python train.py --qk_norm=false --attn_scale=0.125 --bias="none" --decay_fraction=0.771 --batch_tokens=131072
MLP neurons of a small language model. Each row is named by its layer, matrix (gate and up: input weights; down: output weights) and neuron, and shows model dimensions 560-655. Each number is 500 + 25 x the weight over its row's rms, rounded and kept within 0 to 999. Numbers have three digits each. A neuron's up and down rows have the sign that makes its largest values positive.
After each neuron's rows, "fires after" lists the tokens most often just before its 100 highest values on Wikipedia text that the model never trained on.

L5.gate1381:517519533506522516494556483511514488507517466536505541487511510466500510506503541546516520504540505451494496506500484455479485469490480511503522483499539482536509485518504520543533529505542489521502526520507497500471493516493499521495484467474475526507570507484507488483511486558524460502
L5.up1381:513511449498491456527532485528514520514504520522529492504468529499451502470494540485530496488467468481482509491506486544556550522514485468489536548497491474446501525517517521488467493483461502509491498494481460512471517521486513539496529489477526529491509482486502488529480483469495478507
L5.down1381:485482513451507476477482507498526508489458506520525502508465533521499508529463521511477487496522492440575512510485485528531507498527483444484489532515498505491517464518527493486485512461504513493510473525480496489473493536469505486496491507463525483524550472487466489503500487488535513458
fires after: "0", "1", "5", "4", "6", "2"

L5.gate825:510548483453497522464535524490520478496491496491465511550527458487504494477428499532487525471474494531504497478486532551525537519485511495479490487534512551493498487442506494530445489485462467510488493476500526564506469521495523472523513483486486448542479527530524534505513422504508500501
L5.up825:471472504507536495516508506475550537536458511491533487513514527511507478524542552464498465518500526472469490531493526479482478538515526493508510494512538508489510479523481462464485545513493492480458455516487464521498482473534510507521525503487490508512511494514522532493496487508471510504
L5.down825:532495478495501493437524466469527478513505471505482500455498541490544453524509490506500498497539504485498532441495481512446524511490525478526497475493455511505463464484492549527528479528467510495490470520488522511481539512481488485502526508509506499461524494515445465506511490532461474502
fires after: "1", " +", " |", "==", " has"

L5.gate1445:533555472502490465507493471476542475561504531484475491503506516495493540489518491477487510502500502496519519500531516511496466467501503559511535481504501525515516478482510516502509491518471502521480530496506515484468488504513458522479483507519489474493539520491482503476513531530453498543
L5.up1445:495493497495517507473528485538468502496454484550458499456522532524470507530505517529485507514505490478490505510481463522512510504455512514510496519525522492477508482528490481530546478535531478550562460508515518466489481476471472500492475497483528495488482488500506511513509507477534532497
L5.down1445:481497472493560485506539483540491554492539502519468469495511495545442502453499505488509498486512511577481499495476453532483481513466497500516504480465526483533481497480474496512465540491503535505493522522486509493511492533479497489485497462504569478509505487481478516495488458469476517496
fires after: "–", ",", "-", " but", " However", "."

L5.gate2039:554489507511473476516488499535521524509517493492505466488489483512488499519519493464492528500520481533515499443496516504502483504495492496538504507513492457506504487527494476506508509520503469521498498530478505478491519470481490504510442537523485543413445498479546503511472506495510466480
L5.up2039:487491515528470498474481542524505447493510520504476475484553467537483496517498492474497467497554504502491528490475509530495528517524487497500529454507547506475549568490473504467465456493497506486459511481471506450490503581522513487527521552439503502485489543462548542480479480472541484531
L5.down2039:473533489495505512481484490522497468497492509519508534481457474487489510512502477489495564517502470506470506499518492528457501496509481495476509483516486507508443534507507534525493486562471522510497498544511523512526474484546518501515497470471522507556457488527479482470535527490505463509
fires after: "2", "1", " the", " a", " in"

L5.gate1332:486518487471483527505523492501506495503496515467499458530458545536492536495453516515517552453499474521453444515493507475454510467499443486503479514505513500518470516511521486481476500482484500516487474509512506492524497494496517512520478511507463492535470511475512505514514489556505559491
L5.up1332:449467494454506519510547497514511497514520500520529490592486522534515457528465492524485526483514484503475472519497501521487504484514433500488479494477513464531461510488464499467471502523495486518497467514510493476458520479541478494496476507518462514522526507516520482469541485523500476518
L5.down1332:499527507523515484486500525488495481468433486483529488544443507497508490497470503514464509534537468501478466513471488512510531505528529492505476456461463528490495516476511476502470452499515507473518456499459505488507500498498527484485484471467490496486505459494471503495500546439523528493
fires after: "2", "1", "9", "7", "4", "5"

L5.gate1137:452484486547488532509518509470488534509512516519456495494451499454483532494516496489514491533477474490508504506455492500493483483465467485513507474538551530537522453457520534472461498516468505497538502493494502476499502472499518529512521504501543481492515511554489519493493496493491519492
L5.up1137:565502508496485539501527515527504455512480493499482479536527530495558517447494507525509499468492497523488484500479527491528486541457531540495532503484469476475491517465548479513517491501508504460501516514511521502487493493483489528522503473445497550488543489471516457496513541494512508514
L5.down1137:467472544526499509500520493513525491520465499473512524476522472498522506476541477531503556491504465487520505495500556483486520487496513515481490505516500483468532531517538475493532508479457505483524493526503469467481480481510520538488493489478509510496535494493519452483512481439501497515
fires after: "4", "1", "3", " ", "2", "5"

L5.gate1713:519472514493534486509496493507510464478524495554561533469474468480525469536477509504435469505559519491447469474523505503526517559489549485484511510511502517521515514493460582491532535473522485507521509509565511535504491521496469480475495467474484526481493465461533518504524517520501536478
L5.up1713:478513483540524495490549508507466520524530470509531478523499525500528472515510468512482497507536491529466442519491518493474516507514530470485487508483521475500525512494491507531439497513532519533472510467545485496531472515548495521499503486484471495509463560475469523527513520495519525509
L5.down1713:483501477467511465515477514457496482559553518497486493494469504509510529456481530486517536505452495530557462498450481477496474471518520500464513475500489480479499461496560488496508476538485513530494481494519493519496455473497481457526480484509534479505494499487483501492505448488500493490
fires after: " is", " was", " on", " a", ")"

L5.gate567:539517492520504489495517480516502482503562502478508458503512512476522494491507494529489503476482562522488527502507517459490528525541499426498501505517525489515474493507502505490467543483519499483497462486481501478519518533517496517502489478510483496524472502517539491473463540510457471474
L5.up567:546524478547531512478482535490479507510459422518524438466473518476517506490496556482490541515501489518488534524487508488438509492503496493502512486491506517467482490517518471483492477503521498512496500506490502486512517497560530510506547533499503480470475513502521530429525506530532557491
L5.down567:489517470490484556493518513457556486506492481533514479472481524511488479470506519499472525494512461440517532506500515507480516546499517541509521488468540510466495522558515523514545512479528472538487485475538556525518495492475511472483525497508500532513530502493559514451482500452495452536
fires after: ",", " was", " is", " as", " -"

L5.gate1977:523498527472470498549521535486512522492508495486483520504472507526472536525491516519501475485501461499485505530464530552498507477472506502479505497516485541482517449538495483503461483566469477551504490522526521493539529504543465492480509464511481469532529513504502471500486434496506508488
L5.up1977:486567496502503504461515502526536530517482489492495497497498511531502514508488486520497491484494480485514501454513504498517490525490456530540499515545474474491488424532515497437487546504493505486578498473509488497531495522476506543471504513514496490475494489527492494481525483563535485531
L5.down1977:528514491480490464491475511505492506461564485501540511513487510490506518537535511511478475495465535464505538522532494474530533538500500486443473519505508465505487452484489514502512511504494486486543505490491520546534510498462469479514495493466497498503499502542489509515491453485515518466
fires after: " |", " in", ".", "-", ",", " In"

L5.gate1808:469474529494441481486538508460496486505451529535487495439485490463538540503443507512475488469519498523500544492498500466525487485452490509477513503469511519473505503502542518478495470452565497539492563464524517477552526503524504475467420512485526472518510520505479505479450508530511491524
L5.up1808:497459484482447527483519529532513508510488489551492512540509504493526529532499488476496512498485467569473469552481507481496509470533523508469465439544529485519479494503477516474519488492468455456495507503538487482548506436497468533510537541517491538488480481510496499531505546536502499446
L5.down1808:512507484477517472485467536474507530514528490514505492539444486458494535499516498527457502509514521544503499487533520521526527510476481463506508490546475530541504505488535512544466520494466501465490457552528477506466512529466496476461531500491499466514507509487522518488512450490527495452
fires after: " ", " |", "4", "5", "3"

L5.gate30:495460466491535523537481478479528532468507482500500508527492561520512516448514482491505478517511475496487530493499461522448470520535479486495501487518467524495532492493528486586474500486511523501500535556486522487510474499542491448478478547470507542473480532533514521492512514478525504484
L5.up30:536468485497477533497526505494520477495504542497515479552498512515504510492516475461472514529524490531529494408492496462456514461484506469489463470484484481523537531508467510510497523464472518511468507515483470500475504483519495482486508507467500537486494502503488485449478482530504522489
L5.down30:522474531539496463532518501488515514475521496520489533533498535507473454482467540495542497449482530475467512528478506499498525467509473475530504509506528527504520455504517495508483541469458504496493493460469494492562478509514498534523481527479485496538518513486498500477501500534510545478
fires after: " the", " and", " ", " to"

L5.gate1002:526510516514489479446502515501528516536488519487507469536492469514469504509490518485496522495523487480482505529511529495519486487489492510432431487515507476455499503485472485494512531545561520503508489487504488521497459488511460511539440519486529505497500532511527456457522488465530499463
L5.up1002:478509521479510477512492509471465478509508504523565454478493491533480499531492510495463530509503538508472521520494541534555492502512483550492505508490524469514488482495508494475480513523484488514468552500495544541524482530527476496526453534493520481544464489486525470539508471528490465494
L5.down1002:493496497477470498521458527439501531519533499541475463483472491450489459498514525496529507518512522471487443496471498523468496507477493519453522464493501510483524481482482480496498530498474513473502518523549506458496512514501498451491482509526504465546507513448489473516542457506517439499
fires after: "2", " in", " ", " In"

L5.gate454:502462486463492489536536500515535491533445498496482463489576515528467512516520452512485478471552488520539519492495515493475507466513488497477531498509469486491531507493560490473458504518468493530491473512502503531489505489489484487488477493500480535516509550493514475473503508536523479504
L5.up454:473474513462473513506550504518516473484502539536500519548523500469503486494495473532537478517477477470516506484497479485500545465478510502472453477530448545526498490562561520514481500491518540546491496491518466538470515473512516506511494459509510502495534543559509514471473412466489484469
L5.down454:509488466510515500449510475498500484483500511536518502519495512502483514481500506496512515458522524498498519531462491490513515481500515495496501495463507538503503512499507490540555507499501507510542477523483498484518435495460489558512565487494486501525516469490514464441474462497515466518
fires after: "2", "1", "0", "9", " in"

L5.gate850:488476553517536479525495518509541457508541486479452521492497515435473511503521474518511488519479458503542508515512538475516492476527523503504500483519505522474522504510501514491521470483515515526498477509516464500482524478541519546509510488522501512479524486516500485511446528479508533519
L5.up850:481521509480470504474467490572528486511539534505498513519507492510488479495499494488545524484474513546530494498468484515516512540505530500464505477532486476528495493493511500520580508526472520478510525485499515511528477509492458559479498517476522495492518476464490483532516458532460500506
L5.down850:497530528530460415461538483520503460510543506514506563493547522513502502493539499500521495473512464557470481506522495508500504480478447542478477496514465466553489492486511494480555543525472496508463497480523507513517499493530498489457497527512489467478531500506519510518506478518510499505
fires after: "9", "1", "4", "5", "6"

L5.gate1154:520478510512466497471448516529559485455503472509480495553491490544506516471508485473474493497525489505510554483499474512481552478478504496498510494532507528525522512566517524496483500511527452506544497469499508487473514549498471485482528491522477483471524533484471521507519525472497514538
L5.up1154:530495495473494484539503492555508472472521493495479484528478515528497482523523488470473504506468507537494584543471521499542475493517513500521531481545457507525515537511467504512522531472502501509495474499494515468473479505470492494462451472542507463505477480515528501497516510489532492478
L5.down1154:485593493516482519481455459477483486501491531510495536459511498504517514499558443462472501542496505512492535507473508465526526494473521529454454508477451500444486495486502472532514514500482504549511473580491487492509481512466464494476479549485544479508477531515530493524516516518483495496
fires after: " ", "′", "0", ":"

L5.gate774:524449512510447501508447500500493489449489475523495506531504505494512495510526479486451482464460514480493506484501468541495497467491506510468477510514522468492464512500481492475494507499520523528515514508506467543514445514463527501532481453560480474505514482508551518527514450513521512481
L5.up774:442514455497509524479542504507495519538474477509516481502493520506516497527512491550505533490435519516534494526467483498513530514497512485514535471493554548471516507491504469451480484483495434459552489475504479499497469513490550515506554482515474498489496501486469505526480507493510513473
L5.down774:533488510526503451508516509502504539468526502502530509504562533555545492500495497473525532506484532521500504485526510479480510468485488522526498468484491485489508437498502537501485525511467466520481477492541533489487514460493476486517510518470532533488477540492480519490490554505501515528
fires after: " ", "–", "2", " Party"

L5.gate353:564554481521533470507492457460459478532506465493514469487498491470529458536478547508508553571527529506496488508480489489483520477511515497491480481519501544470516488507490495493517532434544543523467473527533509462516478458479519448477490472467531487547556505471503462470484488484451462493
L5.up353:500484495515473524513510511494464488476489476473482525471520474497477491505500515513489513523477488485512459512450561522521518543480519491488545536507502484502482505497538499521539472454544490498510513492466506478514507479523513509491503455469507479505472508519472500464484496496471476540
L5.down353:464479489527470472522489481494548519469479507481531499554492543491494466454516485510549465472456520543485484493491500493478493484509517530503517532508472502504526495504476530508554540463459526475479472522482465505514514491482530493518511474523526476484520481499525467470531447508534514508
fires after: " the", " is", "'s", "0", ",", "1"

L5.gate1759:480497509506502487501467509498498504553457531485520491517466525507489456520493493489528447471502488527487472454487545493526514511505546468539491528495476515510534556515467516491509515486545511506495502511490477465485479514484511481511522497497514491525494493498507503482478496487497483484
L5.up1759:554470439503528469415445474504491467484490496477528482488502488488467492462482530471569505482523517475484488479557475504507523503519511496531484482521504526468489504487532485528507507497485515527445524551511476540472509477458514490528513520490529505491479467486530534524493524491522525480
L5.down1759:504463529514524502519513492467498496430521542512476546535508452576473497526526491460469490458496519467532507462483504461516527464488496503523531512480536488536475522536495452507590543504506493482494518502534464498536485514470505468482453495476491448510500491500504516469481494468526499465
fires after: " |", ":", "-", "0", " "

L5.gate661:508466506473523474504511510459527459471485535532514495493473494521476522488528513483460497495514459499509507505468503520500496512534486488508522497519498479495452509491507528535462554486543536483524504498541465493472488517491502498491515471499497540459505477493482480466536540477531498489
L5.up661:485432449515488506489495492499513527537493467513518489539507504446521500486532470475502528505497510475492511496500491483494511520532439530472511468512431498523485507504486531478478536487502555470512520550456534505522472509475471478568459473509499497494511438532498494517483558484517500524
L5.down661:457490488523469511548470494478469490463447511471479502475544535485490463501477504516453496480523487482474527471465482537489539491520522520522523497540499480503513472488472515469466496485478488519480478469456461517492443490528550508477508470511475495470490498487504507478524533459478471457
fires after: "2", "/km"

L5.gate169:473524469497475474532473564514505452461484519525522484516506479461473513505506486510497530510450529497482427520466517492453535481471505512504496476509499502517445522525484555513482505511510503504542494522503478476526453464500473505492505537478500529554489523504456544532476505515448503497
L5.up169:482492485564511515502486495485476478463451491463512522463484437511497475516456480515499516505511552549487413505461462539482494508478497496458491497461467500504484448553483506517512473473493514520484481547538480475500484490519492475512535489475462539528554508496435496505497512487462524479
L5.down169:505508527498508483543452532491473477502475447458505542526470524495504501563525540513526517512466526531522497515473476442504532512499486508474509507483482511487531515519528532494543504491518483485477453496529505493489488514494488533487513516503513453468500511486472511470504497499492535509
fires after: " ", "1"

L5.gate645:528480510502500498517502505484524495522493448488519495471503486520501503483506516466512491471521535481462503483491526516490493536478518495532502500446515488483528516486449485509488511527464530483534461485464539494530500497481569508499525515497503501521532518521485516464469489506561495507
L5.up645:520512485533477503525432537498484529524499544481485505518519489514499504487452531499504496511523564453524559489473502478480496495534499516482501515527448472470515466514501509509508520517549467517534478469566530488518507476474476470524477500498522473493499524520477502481524475479502510487
L5.down645:516479518483515498474506497517501516500502482525493523540530502522457474479472490505473499506544486489527466511495507542518501495490479497476503523508477521530496549490521503530543486492493505509457478500504489491508465478515456490477481521509509489500529512517551472482466496525503455524
fires after: " ", " |", "-", "|"

L5.gate2041:552494504494489488470466524514491467524514505478567474522486501530495505515485502521430522507484530534496521495524513542473490545514539471519484478504522504479469506541477529522518500496511491502515490499493526502468499479490483533500529515512477460517453482505529513512468522533524501511
L5.up2041:476513535492493513530463498507484489496477522451519522486535564535476503556537541458476464488492515476529506504478519500494515469535484475501526476507525470498472512495513503492537463502510469475471505510530511524530498503494518489484475469517427510497497494499513504497444475502514476508
L5.down2041:492498502474523489520515485509517510503509499466485519491537517522481457469505470490498440486511499495520507490458532495547554523491500522491513498543511476527481513522523491462427503500533528494476508486531519500523460494567525542476482493502533481460456508501485459500518533464510506488
fires after: " ", " |", "1", "0", "2", "–"

L5.gate1242:454537509452481542490505480512455513530477505515546466474483451485533513522485524470479513478566461474497490512498474492507499581495515504529508505506545493516482530539512479486487532519496546519514482490505499466452464508470502494543520459489499500450506488531543477526524491505524468500
L5.up1242:483480502509477455502476521546450522542521516483498468477497468454507513495521476469486502488526461503529481507518466492512482495488549486514478519552547501481505491520478503521528522572487560529471484504551505485474475469493540490502516517497460495481472478512558485502452478499499479492
L5.down1242:524517534505543523449502517486498516528479477452530494464518469470536492551531517485464503530502483511452513491477479506481495485510473464572534510494504486479527507576505479473439532515533472514530481509478476528519481489512528518468465471540501494477490526536513496523492543529484502472
fires after: "0", ",", " ", "6", "2", "5"

L5.gate1958:500475498476465482455473499483502501521480470456466481486500508438489503509482481511467507475525527479513499518488512496507500527488487502545481502468491481496505490499530477498468471492493464523482484512484512476494465473503492494490490471532449522500510536532510503460482530517482524499
L5.up1958:509532535496492486493487484509497512508528470474498515528465539466489460519493452481453512544540489508531536527475509501480468482516465506527482472468489515570506478494463466498529496521533499511543506491508491473478482497504477433506495479492519488512490485480468499500480504495478480483
L5.down1958:541492480485468530475516478489486505494543517449530526485561515508481487484462504527462462527490524516431538547411501543454462516502514501542486494468510516493483519451492467537511503474470519460532480513488436549525499506490504465501487485537494469525504482464490509488511519494487490532
fires after: " ", " |", "5", "1", ",", "4"

L5.gate599:525504547456508494487511483500495554519463476496454526507466478505535474530494504511507489505489475503522527506491498519440530529505538512479478475515467535470444511513521455516482491535511520525478508493524515491501517521481486470485531497496498515469532536533523534521469525545508474529
L5.up599:493501481547561460501506495480493502486502524512477430439461517512473498491502471504481488508501476482459522518460473488532489470479542479513466526508517478496553484515517475534491498485485473543532480478469499467550486512497472561522516480521488509520477500552514524493497475491514524503
L5.down599:487523493487525472476512518517502554494473511503424441536535482488492524465453491538462450505488471492494472531500465500507518464514503526497462523513525494539484464561518500487588510502521503453482510524518502490525517506472498467531469503504452451520498495460498517490518515505518478562
fires after: " the", " |"

L5.gate1854:486533509487512549429554549486523504485512519503461458507505475444495502489436495479492499512547477504488496530478506510467515503470490451519465522494519534505483453469498520487475501502483543496516488514510513480460522501499503459509523538472541496468487501506507486480483461513474486534
L5.up1854:505501542535485505504493523509504481467472506524513489504481523487513493520477548479524529475511513450528501446493466519452462446506481521487481438510502517475502517501505525463481503531481553478490482506500492513521513529505511498522528501469501519493509487530531524474491528492479494525
L5.down1854:512513506494520553512528495532467571524475523495495491510483515510500476483502482465502493501484494484503490508507494459549506497491527519496518509467454447485463514506508549481512516499485502454485494485506481522494443480527494486534498514452507528455521488548490476520560555472514515488
fires after: " the", " |", " U", " The"

L5.gate1102:453522513485556499511546532460466540482469493500462531517494503478532515495511487501511490450513505462517489499515531512464511535442521485527511497533513498476552522515529568540466496495511510523531534510496522548486505543524509498493463566507537468524460544511527499444464480512487474515
L5.up1102:507500513511515516533495479483474519503490475516445499522493526491467483514485496486525493428538514504522514494492538481515492511520524501502543512507490521483529522491524502494506480487519526541493491543531525532482505458500459508510490525455476450496462498516483494478525462474516489485
L5.down1102:540494490495483470521537450488453474491466458515488507475503512482497529478482518499501472503488496500454462495490499465470490488526553487535513490496525512460504473446474496490482463505480495548501479507507486493494469497503492540511486502511541494551520459558502491507486513486534491447
fires after: " ", "9", "4"

L5.gate581:455470501503494500504507518499478473518524464487478470494518516517470546551504483505504453490454484521470496509489500469465507530503516521493513519465530510540512506467448498455494479521495468522443490535466491532470509534518422526528479536540503494469526482465461473483502454542538474538
L5.up581:496462488512477512470495492519514469489503459486537512455494469466509483497436504511448481553488514523511486527487511525470478510535485530520495537509550530509508512491481507495474454538540566531479548497541491479503528452479469507478523449550540499523458476457542515454485542506478520513
L5.down581:507513520472477505454522477517485437509449471483528503443501524483506509495473503518474511501492495508525467546532508527476459486509514493489482502492522458536495485472508502530515462531553506480499533537467474512498482490521493526492509510519490493552479524500519515482511530492482524491
fires after: "–", "-"

L5.gate301:505500560507459491526496448454501494485473485513480543480478529483500498543495487519544481513534527470516533508475472460480484492512493536497537528521489499473490453519549489477540502532478518522484484505522535510489501467492501524455497499480470464484495514494524491472493549550558522471
L5.up301:518485541512528521475545440518498480469513521535511508500531556512494509514494501507511479500520484501524485520446544480515492515466495473469536492460484533519512513506467448492470503516487513511465494495514472527484452512517518507509485500468451493472513524514472472495505498483508528495
L5.down301:491509537492498508524490473532483516472482483522486531512517555532470474527514480493503513516532491462478503543535496509489544523546547502541501555510481496447452476461509496486489440505496493460517497483512525504475499536508523483499535519485554480515506480525506529466488518482508473469
fires after: " ", " (", " micro", "==", "1"

L5.gate1911:481438508476502503499494488527483495489490530487532492529465496481506502538489514502459509501464517520522491505455513486490505448498512531530511511503489533463474535528462553540465460500493524550484513538482529475491513474519459493518508514528506516537471480482495504498490493519505504552
L5.up1911:514503514502479483473522465512520466504462510480465484505521484508517485488434496491534507439482484510495517468496502479524523535478480459505531507496408515525524511522546463509510586486489532503515526480501491555480489470524511499525496496485496514530489517510480487492482470510483519438
L5.down1911:494484492503473459510513499454524485505515452493526479518474505511532501534497496484462450452544509504520492490494500509508538537503484490493526489532496507458497525532517447483569466501501545533491503458525528552460516520507483435498483481447460500535504534501471500485541507489511523473
fires after: " ", "0", " |"

L5.gate378:494542558473456510499515477497480509474500502518468503519525534486492497475504505500487507491496539535487468512476507491499525502470512480492454511503456483531523498511519530515523486498504504489537529481516531516519510529511476499460536491535500506515508516537507486514476474514518505486
L5.up378:495506525539528444471505477500520488492516502498499525509517466504525464518483476490482517498504513506508481433463508504498491480478477464493487533521475490522504554507502506501503502510467464471462515520530504486494544477513529470480509536496494448445478493495536527516488522468526537504
L5.down378:525486522512478490544534483500537496498514524519477509511505497569477476492494499473530510503511531517544511429530464480500484529518452498525478515521482536500501525493504507510504502508488476531501512490508503504500484463526530492477504464491459455481474506498483496492488452507511488453
fires after: " ", " |", " −", "1", " +", " %"

L5.gate71:539511505455543511437489504479516524481492501508464541498468500495497475448491529449492502502508487527507531480470497541530498517486536510504523513487539517476509476455487496518523518542489507484509517498487528498463505486528498497504498464477446507478499511529457535514466502520493544513
L5.up71:495504525533494513460508492524521491505528530528490525527479492461503463491511540481494498499530506504523526501514511484533480483520472523503499485518524495489503525492518530539485464509489424476489517555525554548483478496459499498537461450499504466481482516490474546505554455522471451513
L5.down71:506464480502500510473461509476480522514527512530495523474476470479495522516521485480520473471475528468484528496499467533447478483491517476495520490530518501480514486539474475478482532497496505484519476500492473494517497544473544481517495507550537475510485537503499517506448505495498493530
fires after: " |", ";", "-", " ", "ouncill", "|"

L5.gate1786:478541517501515517479528509504492478460532505451500490522479497487529490477470483478505465527505469483510490461516535537495515476470454504495473470526463512491502488522555504538478471485508496506489467536492516502471448481496510509532511471523472517477492535508530497508443568512458485532
L5.up1786:445519490501476497485490485501548502494488527505502472497526492489467498460499557462491497519539460490512465499517438518483517495507533493473491481512486450485536486510497475493495542540454522537493455452500467475506552540541496504503473502501522486510521539530463508456497561529526510473
L5.down1786:456488512521528503475478525492544428526506488487495470538475483501525482458497526512486499515466477471487472547504476458486504474523488475539515503493454457518512504497488539495553518451491508515496523531483460507508543478476469503492524523511505575535547451516477543450463566489506496486
fires after: " ", " the", " of", "The", ".", ","

L5.gate1920:515512499517490506493513481457470496499517503497485506524458459494537511507483555525500509528490522504518478499476484505522518501502476518459513489489490602476507495465472510461461487470514504531503486500477484498508463506505500439497521520485470523552512506518530552524482469474531455488
L5.up1920:502472481463503493538502491474498449520549501479477545510492495513515485464521525503494520524466510487492528482520441467523495527528489479536501512514504481513529555499465485494469511473525462495478518462486453496544502502511481491477496550492518491499480540513563476498523497463537505504
L5.down1920:490532496489515475509525507475506504497496483501490499487543497532495473499531515516469498498499484481527499522496504519500451480507537537551458537506531473484516498473475499482468526462508556481508474509519521513474524487523539504518488493501487486511529464516476476503493539503525484491
fires after: " of", " for", " the", " a"

L5.gate816:483496498525530470495510511476465507528519543521462472486472491500529506532485462463483550519512541470532499466516522510488511487477478520510482513499492540530497520501519494471505546457476495457508578491486452483553499505498533452521469518501476489537463527493495559494496468513496514498
L5.up816:494484510540463478510499477460521460487501522472479477490458497461501479518492496459494540461503505518505527469530527480484557470493500529531520483506516518534536453501525446503505533504510516488477532511530487480478519526498490496486534514503475441514523508511529497498509522517515525501
L5.down816:550527525546507523520459505541488526483495466480514567495525477550524505467487509463485492488493499490536404474495484498498489532563475487517513563480532530490490527506524507485524488523492518528508482486540481478513513493533519493516551550486477532505502493465535481538463495497466532512
fires after: "\n", " U", " D"

L5.gate1663:489556532479519521507491456503477470458487589477459517477504514505518492486520522482497506528478503470536521540495503518551539507524484512489453495502478499541515494516535484531548542515526500505530508509531488504470447475494495523493524517479512531481500482487480537491466456478448539515
L5.up1663:489494440513494506474492513505494469494506482481535524460499525492577503532449467539555474486491528504484537527485469513502509486529553482500493534479471510509513461507499540500506483532501465470493484514510461490506474527504537455480522466515511480516482477483522515510460518484467524505
L5.down1663:500513502535542483496451509509539516458501493523512521492465468478537490462465507539527535498521471500523486507454457507519512499507519495522552487517533493549461488512521460489495532516475484497523481485468509552480526543513492487479546510506513539513531499512465490496448483472461477475
fires after: "9", "–", ".", "6", "1"

L5.gate1358:507513478519447502518530491507479523518489526508489509530511499514517515508531468460470490486491525545525495491505483507449493475479435489538501518533508542478513492551522506524547485506510540511515502535524472484407498512511507557496529492513492470483516545516484491526499539478540547461
L5.up1358:467501508505518487486504492527482503526537497536507541478515492478492499503534510449504536473508558515482486436502521495492475511486482513487460545514488498454518530464492535542484511450493513536486500510462473504491514501475518540481540528495543495487503465513502460543487505493479508460
L5.down1358:521485510499519488497468450485530505502495510479494500517447478516444479549525464509521528488486525533492499548442547542485523491525499518543497530492458507467562497486513489513517458481557488510457470521475504497511536477466494477469492472497514512519513504525525485491489527539515526464
fires after: "0", "2", "5", "1", "3"

L5.gate229:501550497475518473511489488501488489480497478464497467496474488504476482559497460495517492472493528484516469498479469556521484518473482546488470488495521477504478490465516548494482484473515479544514502515465528514515484500505479485474483528484509497497504462443481489508481511506470519552
L5.up229:505501475510471512484462468463510519512529470499502474518522485472470489513522430466449509533519498466496470478517476496518450523504463514480445518528519506515479510449456516497512513508490523537503504491494549448478475468502486545545548525487498434506524500503475485505513518557488501476
L5.down229:517482522500516458491492425473512463526488474475496511511487500461460490530518488487507473529478533507487521519480502524538502507493515472503488481501477510501457510531486515505484467475519502462535517509512490457496480467473490508552459525481506553488468507553473452491464516507519485462
fires after: " ", "8", "0", ".", ",", "5"

L5.gate254:473494541504509479515565473443490485522522538493473527495529520536492479526478461510476529473449500525534504519477502470507513536465491527494497496476448493508474487495492522501445504493502495486515524507504485529487486490536499476479516482473478532486476510520515500515495488542508482519
L5.up254:528496487531542513510550497536478473492512503521510475504508526459530515480496531551469531484556496476491530461500513467512468487488522538469530546538470512470515502475546513557476551437507469499477509472522511484506498527507515451479526550448498515480563481490544482489482541536522528499
L5.down254:558470512487521470513483529537544509538488481487542491497524537500495484474506483496475465506549514541514554537517533483496447495433531471500513500533534485524514504486481451474486572522512445490482505564477468509548468520448476455516495501498473458469513527487494494500535497501488522506
fires after: " ", " the"

L5.gate265:444536515498482494477502543510475484555493483475472464520469510513467509508509556510448520486497477513507522489501498473466497505508520484518526467505494486491530545505482484517545482479467484468478499494517467540521477511506461482503509496527499544431528508505495512504508497501473492486
L5.up265:486486533493512485515528500492484515465470499508477491496525530508493499498499482524508480549464532473498469518529502530509468510481499472514529529484538497485500477479478494516533512510496504516521564487499519518489490484507460533523503524482480547541492490511484504504525525509512519528
L5.down265:490496473541496476476494456467461475490491490535483532526518489519486476531513535526473481455476490453491466466457535524501476484511493452494480511511443486537479516497499565457471505493496463505495470545521503510550541533483505518532497492499492514510514480477519503479500492513496505519
fires after: " |", " ", "1", "0"